MLP neurons of a small language model. Each row is named by its layer, matrix (gate and up: input weights) and neuron, and shows model dimensions 0-255. Each number is 500 + 25 x the weight over its row's rms, rounded and kept within 0 to 999. Numbers have three digits each. A neuron's up and down rows have the sign that makes its largest values positive.
Before each neuron's rows, "fires in" lists the words (lower case) most often at its 100 highest values on Wikipedia text that the model never trained on. A number after a token or word is its count.

fires in: "one" 12, "as" 10, "more" 10, "a" 9, "considered" 7, "it" 7
L5.gate608:462465472527484447525525494482495510517479509503503452500490491497526487457560542430508495481493494500511471513472527475496492539535506477424521459506521474528480481551496527503496449541445494516486497499495466501494543469507512463498513503486492508506510494448521506533483466452500523497509566476535506506507524485469466468477491514527531488497546504522528495530470484456515515502443492470517521480488502492523525521527488500482507498481513511554505471516502484522511527523491444500505529529491503509529491489484498480486509519477503513524498506496500488509504558483500489464502485467508504490503543502488469487484495456506528493456482496506477513496483507515524487547413465496455522491558489517487543507488510561534529528503501520480520453538499490529493481536471538
L5.up608:498490479497493476515527457487543532519549492506498537499529496504488505493489509504472523474487510471510555454442507494497511494518511510534473506510533533499509515521499498491465494519507483530521505445528544521507502452486527500496517521523463486484521511466507517472515475487511485528491495500496463542501515471468452567525496462484457544479532519487504502493541499512468520477503445488460513490528514458499495502504503524491449469534491510493494536518501522554546492496496485494456518507508493495475492469511503521512507569499514493463461499468484486507562477547443533485478562462511532481489490469497486498507452451493474512487528489489524495542493503522544494456510491509480467487511506477507572480508546490490487470511523483502518483522511501459493482502499481

fires in: "that" 17, "which" 15, "football" 12, "written" 6, "species" 6, "listing" 4
L3.gate667:461499525487468492526483496480524535552476514534520516513484523476462493486508483477484500485471510470493480515490488520481502556483506460491463515506535537507454489484474481479412497456457473471491515515512463499497473512516492467550491547496502506501494458484491512487460450478491467468468488534461490555520525495541514525523524507484488514516524500525509528541480528500504530512511517522493503502471499494487516512469521504501498466488508520524483476447510493466516526517530497506501524541454439525501508503512485495486487516515495527464536498502470518521500493509550466512511466508506467480500485507516487489549410486503527503505533502525507516472508466484474517529489535518472454474509507540490475476501484500481476498501518495505472468471542512442481530555543483
L3.up667:458512477500501515501493560524488470442473499499500501517503480502542473474505502499518491502507538450531483538493516530444496501522528475514497482507517473516540526491491511538516504543547532480464481501471447532525489528500492505495526501533475462502549520470507488528515494501472518504531470493488464504474463467500503517479507514520514518477521487506488546512512524481495507477498537508476507511440512483545528531528501468505448527508510493517540487489510505521496497505496526496494496465550524483486530513504467456486502515495501506467496463486498509500511516470498523542514563474480517515491538525488528467522507472516494556523487512504502518456515497512470555528471482509448516503504421501495485452486493471466495496490543470470497478490544472467526523481540483

fires in: "of" 52, "in" 9, "against" 4
L3.gate506:520470520523514489487479512470512491507509428497510519508499518509486492489488500488448469505448479479451557509494482503487502540472509486503451494531502511529465508454491491472455467497471544512512479525450475513504518532501482488522522475487469503517531491516507495487517476446463474524462475526486497485516488474544507516518517514463493547521498497492528462488506497554506494527537497520495515485526540504534522480505477500525491471518511467521497511536484528543467531503560542480503481523473539524525522526525486491445506501483497467477523514493479530546462492524508506496468495471552495481538492506458464485551479496513487518462466496523466495473497500526488501471520530468500495528505529525496492482488493506507491496460556468530528510463512505467527480513533442
L3.up506:479451501515444516493458536461481474506512533468477498482523432525509502528518502545473470575500507511509513531480497526495469537524476544503486478504486484517505482489496537472551426469517480499496471503472541519490516484519502502510543469505470472478557455496454470506494514482526516518485522512482465471531542495490448498475470548515507557511479505506486481539510509518500459485514505510501526491519474508513511471513480514513485542528482455480494504536509484561493520538486506492527550484533493522487534517488503505480502518520525521506475547494458493496509520458459511503483468507516456535518555497515505537550461514508493510454471498491473482533500510492487475481504474463488526477501526468513485516541494498536502484516543502500467488517511530506491457494492477

fires in: "of" 77, "to" 10, "for" 5
L3.gate372:469498515512457438515510482533517495469529496498507506499506452518505463472536455524454511491469512487506521510457496517513503492476500449530510512493478492483506505506505520553477482500479519508520498518498477534495517488500495500485565525459515447504478511532498539537507493471494521506489504529486487529475480473521482482533477501522491478503508546512532538503469510529467505556514508484529486492518501494524508474483449495467513497494526513495498518500505448511505533478491465483586536539466525526494469486478518485465474484526494477507524424489588491503529495510509449481470497483489520501493498536472478514486527492521484529498502487468515549495528478508530536508525474470542541540490482500465496482482537531504500475531531495511513493514453505499507499504493509
L3.up372:484447493506499459503477489526544480487455505535528540517503482507492503496521440539470475486475523487458494538477482551458467509489504432515481521525516480471474485511455505544504468551475557543529493503542480547484473516493470510516520491536528528516525493501471535510523499506517495495544507496478526528476466526477508471518456496500512441485477502485499578495470489495494478536537488517534511520503482518511485481412533505460500527501515513508546494532490516529463498500531523456556516472485480530440496469502486476503493513530494500484517509496494494485512480543487434487443493502547485488484488513471466493499519464496498490529501517469518533517530470504466513496490493514486488542523520525498497530490480531503506479442499451530480500487490481509505505496545494

fires in: "in" 19, "for" 8, "example" 8, "of" 7, "and" 6, "to" 6
L5.gate611:482526488462510466524504490472525477537503482497503503519497468529498505524500491498523507457490492537508489529475534511460488500480479483475513503518491523501517491539519515500510520482502500501526519530503506480462527479467492517557475513524480488513511478452524512508537479497512541496528543544466479510535495526477490510557466500441469513525525505513541516537536498504516533508465548503522514461550501482480519532480506459469513488510499546494478485504478516548511473494509503507523528519516493455464494503485491499498486488549508506476505492523499539506517491506498489525448530501517464477492478527503501488477549478520495484487521487501510526502490520503500525563507430494516506493479422484514473513506469480455561539461477546496511542479508493499468496518529475
L5.up611:513482511511572500513543495547541494476501501493492468540499492534490482524524512501530553532543491524513499503456524458488464492443454557501509546498467474492499513486502484500502442519489483515487490514497484490480525467465528483501580506527480526527505446477525483506450493511545464489471503493465512541497495518460499486565514525470460519511514476459522497537500486472497511508474486467524480506524484506513526442545495512448498475479516533514505480538473538535524514499483479498561481484516501516511547505463496446497490514493496478473470444466537504537534494471489516515498524498504502481487484519536501513505472468462502536493515510502478486502504503485499493488513484503505502495509461485490488501444500457500500510471480483540507473506451483501491509499491487

fires in: "is" 29, "of" 19, "are" 17, "has" 10, "he" 10
L5.gate410:494521506467476493493508476542516496484471536473486553485456496500516538511547482536537507436532507486500495502449472515505509469489475494519521487491516522522500499484506524503485490484509518492484463465479512471501496496477502503476491518524502498510491525497517477517489478490494520510476498507513499453524508463465482531480515458510459473496503509496516495502521502484514483524496443501461495454475537481508496478494466486501499460536502485528466481502532467514499489503486515536517519526455484508487496490465525488490476517487478494530515435503531478487507525500500489464488492528504524523506478477508472525498463519528553511500577511481513431531489507475503493466488489444500522515483531522559517530482551474481510503455453534501480475493512474539475532520515534
L5.up410:503483563515519462505511456520481455484534471471500510462535510473509494465503513499473522503526510488454546496448524509484534506499486488463501497527475515477523473494525500512520478534518495523508495483452512522519476494515460471527470517519545485494477556503493532454523488516472478532512505488478499479467466526491482508511471503517500469520511476495514506506495493443501490480496465481517511489492499468495523505484493490454428489479542512475528467529515470552490485520529521470476485489432509553501521487469470548486522505499534544507487491483516479486475484497523530496471486490491508502554519478530503530454496502454506535499511497528510484507500510477436510464479548478542512506458526496555525523430489497503532493482509477471498498503527491541487510525537533

fires in: "and" 16, "not" 16, "to" 16, "t" 10, "also" 6
L5.gate241:486482456483493514526490515487504481485473514471484492505520530494480529484474484492419487504503502510534480537500509528468508492542485518480500509515493537519521508509487516467497482519535529488431495509485494490477500506520476481469516482489534506508524531450481523563509498484508476460505508491486507516489480476487502525473519504504521512464527527522484540496473570509514486517514492474557529493490486516499487485488513496465560468488536543502517538533492538504524476477508534479505520487512516487517549469499534546460503506494513451472481506489503467523466539468460499463500499515542491542521496527538483493512541466469470527513489520455486496490445478485491510501458495498550549509465464509464486483467489470516469495487526485531526532488503502487524471511526501
L5.up241:481475490493539546517492487487504470515512510471484473516438495493495467496455478514456504494519519503509508517542530480492543504507515485508512523519499486488534487457496477525491497530472510448496493528529519513502493473519480432480548470515490508514515464461486512556494461483515499515546492510500472518478487474441500519497487482487508504483523498501494479529481510477497473520495507481515521498523479519497482510484564540462513448542520517514500511494486528542548449485539502498538519476499459461493516519511473510508496509508533450478473497533522480541496542468463493488481501492572532512478532514523497478528529476478535502514452516459513507472524513463514501518506504553541528531504495495471487489493505474474487505492456485549549499499495483470500467478537502

fires in: "as" 58, "named" 13, "credited" 4
L5.gate264:496512493491514511488530484479485522555465486520510474526499493538470538502467467486512497475509481519496465495538490496485517518505507516518522515503476447489522527457513497545512536499431539431521457500486505519498531500527534504475491472493455538487469504532538474457529502479511544519478501511529548482512518512509477505495495514504495518528516504485494500493538530488479519525438488466511540497516521479517504498494503485539524537502512468567491513526503472508512495481474463481517492467504468506506462494484497520504515488508504483484474461467514489484540477493505526508476518521521496525585494471547477487515475507481544513460468506474541564472481487455457489484514485486504492521498484504478548502488502483508522478505508511526483537498544492477472486543531510
L5.up264:535492532500492513495505491515522470494512501478524478475530491535494483522502504483505471518553555478508476499507526542484452513439410493472499445533521471488502503516477475489482481516505496515498521504493502453467528456465511523534516494531501548548516500490515487502489504462492513548520507515493466508482470507525498507517475463491510496496474496515512520490493527511507525510476494464484484525519489526521514533497510521556521479457498565487455484469496483480524531444489537501467506497494549443537459476472515469477515525531479472485490498460505489505505507526480525485521584481506496496523514467463485486491470508494506491508489490471479521522472491507522518517515514491476548464523467478500529513524463461501506513557509481507483507455484513532516473514537511

fires in: "of" 46, "same" 14, "the" 11, "in" 7, "that" 5
L5.gate174:503493491498505520492486524468547506486467503515470491505510483515501474500494521486475508486498501480524477504485474580475495451503500483503471525499511469479490521541526516455527525485448493469521539483517482516537486507565524452498517485478505492533507467511534520500490448532495500514476531494511482534510516474532494497521477544499533506508533519518491508473550494510497497492514509494470532498469533428519459519489447448482476460512520465541533492542522470528496529534515506557480536515566475512508497514477500502481527481505507478540491483503514495519498467513487477475501514492474481473546464497502523444500497493508517480528451510500516473525476494552487546475481510501489452542478528492492495565554533489556516502515489496500470485512504512494501508515513516
L5.up174:461472484492495500470505525517509527515485493530531544511533532503514523493503526542489507508542465514511505517472527530533499507511502486532503530513499496493489517487491485460531497515470474526510481497458504475519517449503472498541450503540447535522471424509498504469522534486494514461440489481441443491520513504473513488529513508496463481515515490427466522522474513499503459503491467484537517540506510485496499516495492490499525532507501493502455519487524530510492485507506513514508516473539462453496496496496464483516503501485537534479491537480500490483531516509483502480526516487503452516514496462522515473516539480459526523505508424515524523486493491457523504490454519466503496534493520496521469519490526529509489515522482493505467471490505539489471516481514490

fires in: "of" 47, "and" 14, "in" 10, "s" 7
L3.gate75:501477442460492509478496497449508524517514536491475509482546492506476547502496464480445530494519498485514472499456515521534500489499496464533470527529542499527506506460508499456512479499463550488511531508507510544438568515522491523489518488516502518533486457513502504556483532504510507463474532490497504497481500466501500537507469535514505543510541545507504514474493508519477490493521528558479539508483505469488481481472524546520477501503503480486468485478462484528496506537526517546493464498482515497536519464497515520502488471474485480486509495492493492527485494501477482481489464505547481501486489508498528494539547474497561500451488494517536506484466544516469484464499505478455532491485468525549508510545490500532520513537464498512510469506475466526519494499557487
L3.up75:489445524509494489464508527450519476478502446519489546481456487516454551475458507524526508467505545505459516511484504491504470491524488510515494483495493556497484477515502503517481524481508495513458498519435533502523534487544502480475476499536504481495538498511482502510492507491469515488499499439464471499529540488526479478497518504516499492482481506498501477520558492522516463509539511486518529542552500521498507512520518509535489450493465511486469474529547544542514468557496472526531523555456511501494526507527505481547525488513511453484468517527500471512508495487471514507464490490527446499514519550514520509490524513477497496490463492469513477445464505489458526498500522473489511552516512514509513516487527472515507501520497466493492457543499526489509480500484508

fires in: "of" 25, "in" 17, "and" 17, "for" 4
L5.gate816:510537505509490502482498513498515556501530528546496465463501523509493509525456508490528457485512505506489525502499496527483527527490498544492511496542515471474463504523503512546516452541528470457516526486503517525520476481495436479505492493490498517519492499529542470533518563530535530540525545510454513533474451549484536465517516516510484482488464504540481466481530523509478525489439517494498532476520543487459528495497459513539511527544506504501514505543532496483517466526492520490501535499490473495492490525461491481497531561506516491504541504470517515529486553488480514502510517499450487510510497536518532500461501499522490493494538509454521508521490505487500466499503526464508520494465497485521514505503496482520529479483515521521474500472544472489514435460517505
L5.up816:471501526528558462504512499509487493517505502472524443488467479528553497465482520491527507499515505492552507476479482527507459540519483524518517487546491510499521508489469528516483493487514502494483491477504557487534441523540494481524555500509514529486467476511492470504507556523538504541531530505510528502493511512511480482484474485465512512489496517490541509452504513483498504514536520509477472511553451530479501495511487516486469539491451498485492544524462517547507494508462507476524532492493532492460489543472490535463514501489460535487567492481496519495526483488475524478535532438501506478470494523507448473442471486509516510509528491453479468531494531485519478495517569467522533459522511505463524450514467481501528476488428527498476519531495460464510499470521480

fires in: "died" 16, "on" 12, "until" 12, "began" 5, "founded" 5, "of" 4
L5.gate144:499509545470487471515511520536552487518497529488477489476520481464546515546516510556514497529500523515506519522464418533513448498487490505482511488519428465523508511504517494513513525482536484468510474507521506536483489513508449503494516499497499486510513481520531537461514535500531539561508514520516486528534464500511504472492499516472559498510519471478498495485514496464485527528480464480499516516498483499481477474455491527495486525480529481512491533480536473517530464482549506525430532506519509479475511473533490493475503477461557494500490542524509471476503469480453468507499520462494480516550485496480550477491487486461496468527524474514501495514491440485550498488450496512521467528458506545495502507538502474516508437475538550548490496502559519495486471463507500
L5.up144:526512530461520499512501480472540493524533509540535482474483502473541511510484488493510466544530520448462497541480495506518576531481493542514536542523502495536516528493502474504520512505541500470491479500489484541486513535464521468480545476478518506551542486509527469458497466473494523531493510472486467505527520533477500535516482547512556496519524541480477519482521473489552490492488503480499528488494521494508505507481497487513496529477502461550439506502484499506480496497523509524463503534483510455525522531497441510475462532518506523461508491513497515453530526528484484518519530527500544519510549445544524516528511486494493505483460486514558491502542466521486496485471503491501466527475503481512498513522514529508495521480493562515460500485471531471489488462472514

fires in: "as" 40, "by" 16, "is" 7
L5.gate394:482496495507480517518513539492458456501492522544503486478496488560513474553536504491486463493502495496482479507454487487468486474505512514456526496501481487494519443470517472482478516482536488507466501508513517490438523464512488507537530509477507483469457484507520554505470545512497532511523516453511436491469486491520473478478487497514498490514541492492490494484534486480459515452524502487464500451468520508494527483517482462486458507498517483561508465481479529512501495515500458510502512507486454503457518510478515461488499479450525530498482465489511511457540512513480537489547501528522527489478515460519504507529492532522549497473518493474555514501485487543506458524502527525502518508510471537470514520512455486523420534487484532524505498486499496498517505529508543
L5.up394:504511505461489508507512516479469507495518522485524487509506461490490484520518504477458518520436523497484462528536495515514531508470514458493506499509501479483506520471483461475478427498524537509537548517525493520455548485519518535468515498499519487505517506490516496493502519511549541491492464530499517483495513542519501494504516515483544557491520476494508543523536500496538491458478503536454503507518482514526544522511481492492546501491456493492496499505535488496477460552503451535498492529477469493479510455511503470500474558515478528524505474496464502473511487491497504507505515466458508478478476497445480515473514459476477536533520484448509471498499472529553509482489466470471515511466464472479527474480512503559526491497476482465505449483507487496538494559518473

fires in: "this" 68, "that" 10, "same" 8, "following" 4
L5.gate640:503509490446524536491513516500499459500465511514529514503500518506530491464517499460550508523474483509506513497487506507514520535505505486478531496494512490507523514474468544540497530479513493482468537502484482454520466523507531534521572500478510557481537494476482504519451473473508496498520487426499490463473531460509467507565534505514551466509477482479463475464503484485482533500510486500502539441467557501474456504426520505474512507462473521471504524432489502495516514512471529487492482507530501468517496441512497513529521512512532488489541499469456542480469484520498518531528505482530521486508487459507459531522527538503514505506497465522536508462528523531510518492485505508512498500476486494485493506484502531525480455491474491506483445488462499509523489471466552
L5.up640:511462501537495526507487525484475485471476507526500522509519534472536488510489500511503507498485472490480513467463505547511475500546498486523529537489486516501531471492498449521489563519522493501528486473552507490518518477502466505505485468532507513505486504549507474468491456493503513504485478479535471488517525517521544535508485462513541549511507485488535525501526504499535494537471466484498451488475520439539509506506513521468520466497524490510523496495491510513495487532516514483459493539450505490517509499481501511528491529539517509498507466502472571534511448503475499518491490508490520512488441506513526539559476522545494457516471495445488493525446504529536485501514494546499503543511491513474485479479529528520491466489485512510513486526488512464509511515513569

fires in: "years" 15, "place" 15, "part" 14, "led" 7, "stars" 6
L3.gate138:481513519480558505491545472510493503495505518530514477512557486476508515511474526503558553499524500511443510522525505484519500480509469527500504508499471515502490499491451507472484518489527447474453480482497513489523470473504505488482508520477492496522500504502489533473527543498485429484559496519488501512532532480517471463476505484514474500557514514515461499485484511499478500499516518451451513535494496472514495458476513493531514501514531472500537516504506477458485511512509479537462487481499501509512528537492496493475498510510545528507534492522509504495481486532510537491476447538490512502529540466503534507509470530505534512487524551468519472538489485462463486522495518495491502530481444488514491506490486474464497451490501420508492498482489459507511465536533503
L3.up138:495502547535461509457546493490551486501504493511500506532501540511491558508475496522470520536517475471513474582496525437475495507508478509513524493541498515489484504500482513500481512517530512503514521501513546494461508474517498482495499495473427488480525511488479467517462501491532506508518512483532493497557554472464493528490490517515494478474521505496493520462492452512512517488493515510505471544520486517463512527514457508490529508512508489501524509440466488541518524515496523474468530493490521480491475507505522459534495490514492487492519506500496472484504507485530490480495507459507506490518552488489445454465511515535457475500503505531518515519507546510480495495461468501500463542485520514564535496559488528474513513500533490480513417508528471463515490541518463

fires in: "that" 95
L3.gate752:561485509525507514515504491502493477530509532486511544522497508498517493454493523480516546498513491469507429473508508507495475527506515514488476544577491522497504516479503528516514509489534525434513431522475505480471460504488512479488500466502511494496500469552482497523461511502463550542511458470498516519494480487514467517454487513494494491530525503460458513538506507479502500480524481512514553465469476505531497457500500503534538505515492524469511512512536478482545503501504536510482495489458540483521494476468573559540468487438484499493519468500488492513517499527474467487508516479479524480487474520517512505439502516480526515500492436483505505514504491502482487500500496498456482480439503494549449501460479538476493467500457469490478458495486471499458488518529472
L3.up752:476502499508506535508508516519500475509488471567473529561501488483455496504525499492487467494499474522490540503467509482539480499484550478505515514506477470506506503522464530499447472551516515499511518506467500481541514471531482482533509478474537521507500528513501503487483489487513514529523478481507482493471496517518484515542501529506520476517545447453462500493526494472475480525499521482488499498498533525497488510483468441503498532531519555536492535525511504494516442536480504511468483463517463516443517464488479456513537519498489468517511502523511518466442521483500512521476504478528489441490511539468508466491502494497475481472478496506480495502520504504487481462533490514475507488477434531503491524479532485509548475437503508514490518519474559492482521466523493

fires in: "to" 83
L3.gate524:489474505477491470504491491463493472472481494505522496490516493463483468463463477486493504508530481533472508488508495520495507528489534483519499502530503527513505477493516499479450495490450471510488490517476498493470501496516490484548514475488495529468548485475479523533525505474492552507518450519478485525473488483501526477482523510484495544498496509457538473511493500523474533492452481481548525467474542533555554538476517551474514514488480502532522475496462499531536497453518505496519521515484521537453529514493540523454528555502542486522484523487439476501511512516483502549481516552530544516478517514456505480513520513474503475493508530484479481473492518527520498518494495500524483459448515514516470466499439518483500534513491502515504493484511499462466539508518517
L3.up524:510488454469461547464520511519492520518494541492541540509504474533486481508528513494498507562504499454483493507462515500527515509488527475484492480530518508516458508456538517498471503490542444467504487483504480483507474499513509482539483474530466508540525521492462512523542548516478478481491487522433481527522511473499533518486447522489465515516426539511498508515479490511493497511481485459495525459523481481490466492497508504502550506493463496479479480516485501492567502498507461504491512510507488522515518524535501496481516515503508462503535495483478520509490534472467474511516523501482512511501509549471481499529521461514528507491486519499473538511540507503536460523492489545533518485506511474546521480502475500455496508501511461484495504463524509484475494557501498

fires in: "to" 53, "of" 20, "in" 9, "from" 8, "despite" 5
L3.gate186:541502471512555491481527517494507526509527516492531493493517497458474512536527472548515487489528486518488534505485481453538486505507453500499454491532504526505518468504526460465520479475516462485502559478503467512490541474507502511495517491535523473434531483497496532505511511504483474487535500543533499483508469515502488501472479493556494486468510489470510486461498507483519505484458520512503513464505472535478517486503497535450553499443494474484490527562477503547458475493526478506494485461517459540495499454542506473505510470495503522540509500436484483484513519500471465537462489457497492476531471474525497558485496565521482521519480498499468500532487495499523482524509453447550507483549458464461493489449517464522505446514507503457505484506471498493470531515502527
L3.up186:525497470511505484447514485494513483494481477498524508525508483499495521525517465501457450508481483502530472515477479509523471484480445478482473496516486509559526459478512461494505465466554473513496547469483494523470482497485490502491490518517491497459525495478517532504539502507470458505495511494488467451507484496528496455483504548517480487485513509459496487505543455495473483477477503505519475502489488499529533533507495550469516530466484502485448506520455487530484490471473473478513503474545498477488507460463514485500485512493512500504520522457533480496542542485514485541456521488459505461509487511483503532515515531498447552516470516508508473551522504454515489521464473472504480487516496531541505526488529511509487498510482493481465467467481469526481534465507569

fires in: "of" 56, "in" 19, "from" 8
L3.gate563:488466503489453429486511515470540499517490469512505510516505445473573537473512487564497488494484474521501504520444460521520502534472495507531487502534469456507455539469547499516476434495486474512481511504497493489495501472499505498475493548455493496470508478479485466491509476507475477496499502514496524534519492479499454467513492520477515512485497497509511534472503510480468497463538467520487501515521498489501504498508457534514467509546483510468439468488522452478513559494470520481521507506496479482480532550471457524480524491506513492488516457482472526523543457521492505511488498532500504504518509465498496482492495490510498492529489517500556499524499495505492479499464525523496411480471521500514507505460493528496512469493526494494502490517497478516533484472546530
L3.up563:480508469484496475471516474490543481541508516514465490540477497511489508561546460516468470481468471527517496504517463486480473490509495500550498511514506468516493524446456538505487490531494526486475485471465534499463486529495485487471525517497485526491487455494537508507492565462533499487462451469530503518546545544592510454516505509478538471484509490487499504518447526514510492536519508462504525540510512499514553499521519467499480470498486534496507530457481500524515518487483465520478461520513491506533519504510494468480502525500535506483506503523509527466489459477499479488466552486510481495524512489505481465549491494511544485490506514496543483497525501517511461501469531477492488493505481519490528467477543546514473509489519513500508479496484498501521468457508519

fires in: "to" 37, "by" 7, "between" 5, "in" 5, "when" 4, "as" 4
L3.gate43:513495485492465522480455537474518492518486533482507456496500494453468520496506529470492485504460495492483500513451550522464511497475516500496527552500484520497502491520471541496479508473542464502538512505490494485497508474545458463503492473484513502462497512498528469507510493500495525482502455501521552535544500462487513496499487496459479544511539500499479481491482525500527485495522505480527510481538499544514493498486467485510519475528585518518458511486511505524497444492482519540522457475556487452512525497502544502458524459479529516481482512531495524512496515459550466518516525515540495502464493457544452512505531524477489506502499508451519493542502508501468464472478484487546504499520491485502540497473478464485531503528475472489473509504483562511523474513517482
L3.up43:523503520495479517521478481500511531522468527491538508500524500494492538496526481504518511524490501498478505557500512500512478487450510522505491476526467462520509465466490462487503496478466485513488520524493574511493480480457494524522538489486563532490563490523549509482499509508489432466506498520473491463474492587500531525511493477504547482462489462556475541532473459518493537514475464488459504518487560502555494534503493496500534486450528510496533495464482493467501482500483510530500477503481520459459501505487512494510506516483494510537513483510472501478515517461524496520512526530484498465527537519509463479501490515509480479471498543509487491520505465481482503477497478498547526505502473528535495502444515495526515491504520479441490489473472498532510529481484494

fires in: "to" 62, "would" 8, "could" 6, "started" 4, "can" 4
L3.gate306:530483465490525467456474513494481531553471513529461472517498512524466528470514449535448453482493501530517460532453454485491482507477530514485487515484482514546536533491505497519473488488465488505448488517519541470477557504498498454501500516499509495527475529469489476529468531427490498517534469482530490533541510516549498481490482555483463526517507473523504516507491535476479496496504504504463542463495524481508482486478495497521519512517525533509472517482479522507513480490494511479517515501548519479489492487503492513490531495457482507485454501490478537492507497489502504500467503490483496520547490494500425474507516492512544491497516469498556508472532455484512510480481464517554527518528494510509520490447542522474504536523489498498530506498460548530490524515495484
L3.up306:538511489482497519523513485508479510473503455495522432502496540514506499472476477483494480560504473524526484488463456486499515511484527514505453461510443514493523474512562497568466524488496450465453510528459456502443510488520510456501534521499487541455492481520536503518481491500508484483499509486506469527505463509482443467512496518501474547460522492506488515482486510519515472470499495482470485527497510480523509511508509535467524506581495549501494523498468507483505517483495450470513541473509495488518518511491487514512513502506492521506471468503475510517532478531512471505483470447477456503528489518491465462482495530492497518538490511511502486473540479523507478457503495506489492481479493503533554514483508537494503518499491532509504464494488527502496473533486532

fires in: "to" 49, "would" 47
L3.gate646:503460487492500550505464499501492475549442449507488478514523470517508486476492501509494499484496518505482527514461524479485481508532469482469503480500517576586519484489515530524491515526497517468491467540472434521469471513500496490488508495524507545506489531545490539532494519511532509519495498488498521545486511459502481477496542538483485493510429529504474511503499512494491509516525505445501562462516476465452498515511487530449516466495475539518493503516501483516547499449515458473508537482508475505500490552488472506468511509451547482501504482491543501496511515541493489483519497463483514551458497518516491532502508482476508519488488489500503526508504508501501474500481460519505521494501545517499493533490505522453531516464467513528523482479507536492559522474492529
L3.up646:500477516487500473480490470504480494509380504501528520493493488497523486509438497498469474525510496521518566457505512491460472548496469502483468511527525513536465457505523525503516487580489524479496465515500439508473522459497506522496521522457478527494506501453456513514525534498499479496501491522498497551487496492501429489515499529495482516514478529517537512511482538491489520473527466458477490453479460517539536506503508518449502457507490514496509527542455474476504480483500450487505541483574515478461502507472519507493515524488539489493482475449476512486503512488495488509527499503497509530495525527544505506503509507511513483510515491473490511545517529505468502523494445550492572461527494512494473467462489463484510517489473517484506464491494498518486524509508523

fires in: "of" 55, "s" 22, "from" 8, "to" 7, "for" 5
L3.gate803:461484558493540542464518514489507502449537511473518504493491469532485471522497546470491449489511514499514507507483527480528440480501483509486521491502514463476556433501523514525482475504519507468483520479515476503498500460496490487534494477445456495488503500520533504510515538492460554498486518531471471495538507458502538469490526504537502528488507506510524446478456465492539533524523484471472465496500514500507489528506503473484526505501507494476534436485540485492540499489488475516518520484533458452473491470491501508457516552505504489541491482524507499461511506447488467508491494470519484477497501505506497497544469513492474509520506519481518547532462463520537492523505508541521479531487501462485450500520523496542514511521542473522537460496514533499499482465491521
L3.up803:464510473503491507486500473527504498505485486477534496476497464509497501525525546537497512486493524490498491520513515529495503519518493508506515523490519433517517513537470495502510486496514521540493499562509461543531505456450480499506518529525491476452507464520486513489534507542486494480426535480500478483491523537547513456493515526508524490481504524471497490527488468503485536476520515473480492492449503495496471458465554485516499537454518443478453481475513485509444479509518473491518491478543517481539503490503510475530516512498516511517518482511527467475522531502511470478468461491491491562512508510504515468522516512503422532499521485509521497498525502484444488522507491486482527443531502514518529531526516476455493491495525494496523445502484464513488532453486471

fires in: "to" 67, "and" 6, "helped" 5, "help" 4
L5.gate635:506513487472476487468474495489544492477449484503467485522483514521520522501477501517489484485533474506511471517550530441521469524507528481509500482504479536504519475464518508515481453540470505549500509544504458510527487473533511449513532461515503554515541481511477568499510527488540492508519522484475512536518515476480494472513476498497494509531477529514466518533464509498477478522493504469549548461516446450516490519500502528433558451502505475524480513506461459506534495455477498478495500514518500505479521484525557492517482506486544521509473461461514504521495527463460522519521465531514496533484489514492495482512541477476510492513501550499480508509480520487483545513541471507538551518503520464486485503507477500519473530508475500506533518542512519476513477508471483
L5.up635:532485494499504528504486528489498497505535539473448515486508475459485482463483505525470447505464524508499495491480495474507501483478501504506501538531525507519529508518498509500463531516480491492455509458473534520459507509526462498511480511514506525516503519473477548522529442473479518486533491501498508512490501485501488513510499534500506439470498474467495524491482538504492446489486494481513481480479482553519518498498519507452507504512500520502493477530491544492510475484546501473510496459558516472515512510512514493453506504522511465448495490497519487495551530518472519499503493473503509527484494534503516535541556426499465487507450446472504502491458521487446473485463448509563499505502492490466468516527521473511535489490489491506457499494481509516489508488541523

fires in: "to" 51, "i" 16, "we" 9, "you" 9, "ll" 6
L3.gate169:515454461500483522481503484508487467529504451487489518475498489532492496486491473510486479528504506520465454508517521546505493477507482499431535465520539521557482520517539534490469499496521486501467494551481444494502482536505486526497509505501502540531520494499519466534522513486500541482504451485464465484547489507510493469529492485547477529474487507474492526506466520541498507466485448484507494521507478458520491526546544481467517470497503496542503517497516487541502511514498449500558477505495487496460464482466487517501482483494501468491515527502461505498492521516507486502502526530526461524452504501483447487498487424510509520530510503453505508455488526476479514492475525486515483460536499548535538480459513480481519537476504483497477478508500470491486482502528497
L3.up169:482543480488520509477490461527493533485499459493493507467445481499512505479488468532537490511498476528495480503471484510487481507503467498463520493538509530499464446473462528503492482494474507478498503508521488436484504520480492471468538479506540486520521540464505475495461480546518530471586516466482480475540507500498469472482448511513495485487482497496487500531465501542506449491513530505476527507505471482474491541511533533527493489490497471518440508519492478507479478489551487517526530519495506517484512448501511531510496527498513503497489517462453475477495512510520457545490452531541476501470501450508545516478512480553498499495489514430442474494460508485494504521476467515526555481498519532484508474506526482483504529527506530553463536510505494508503472512463504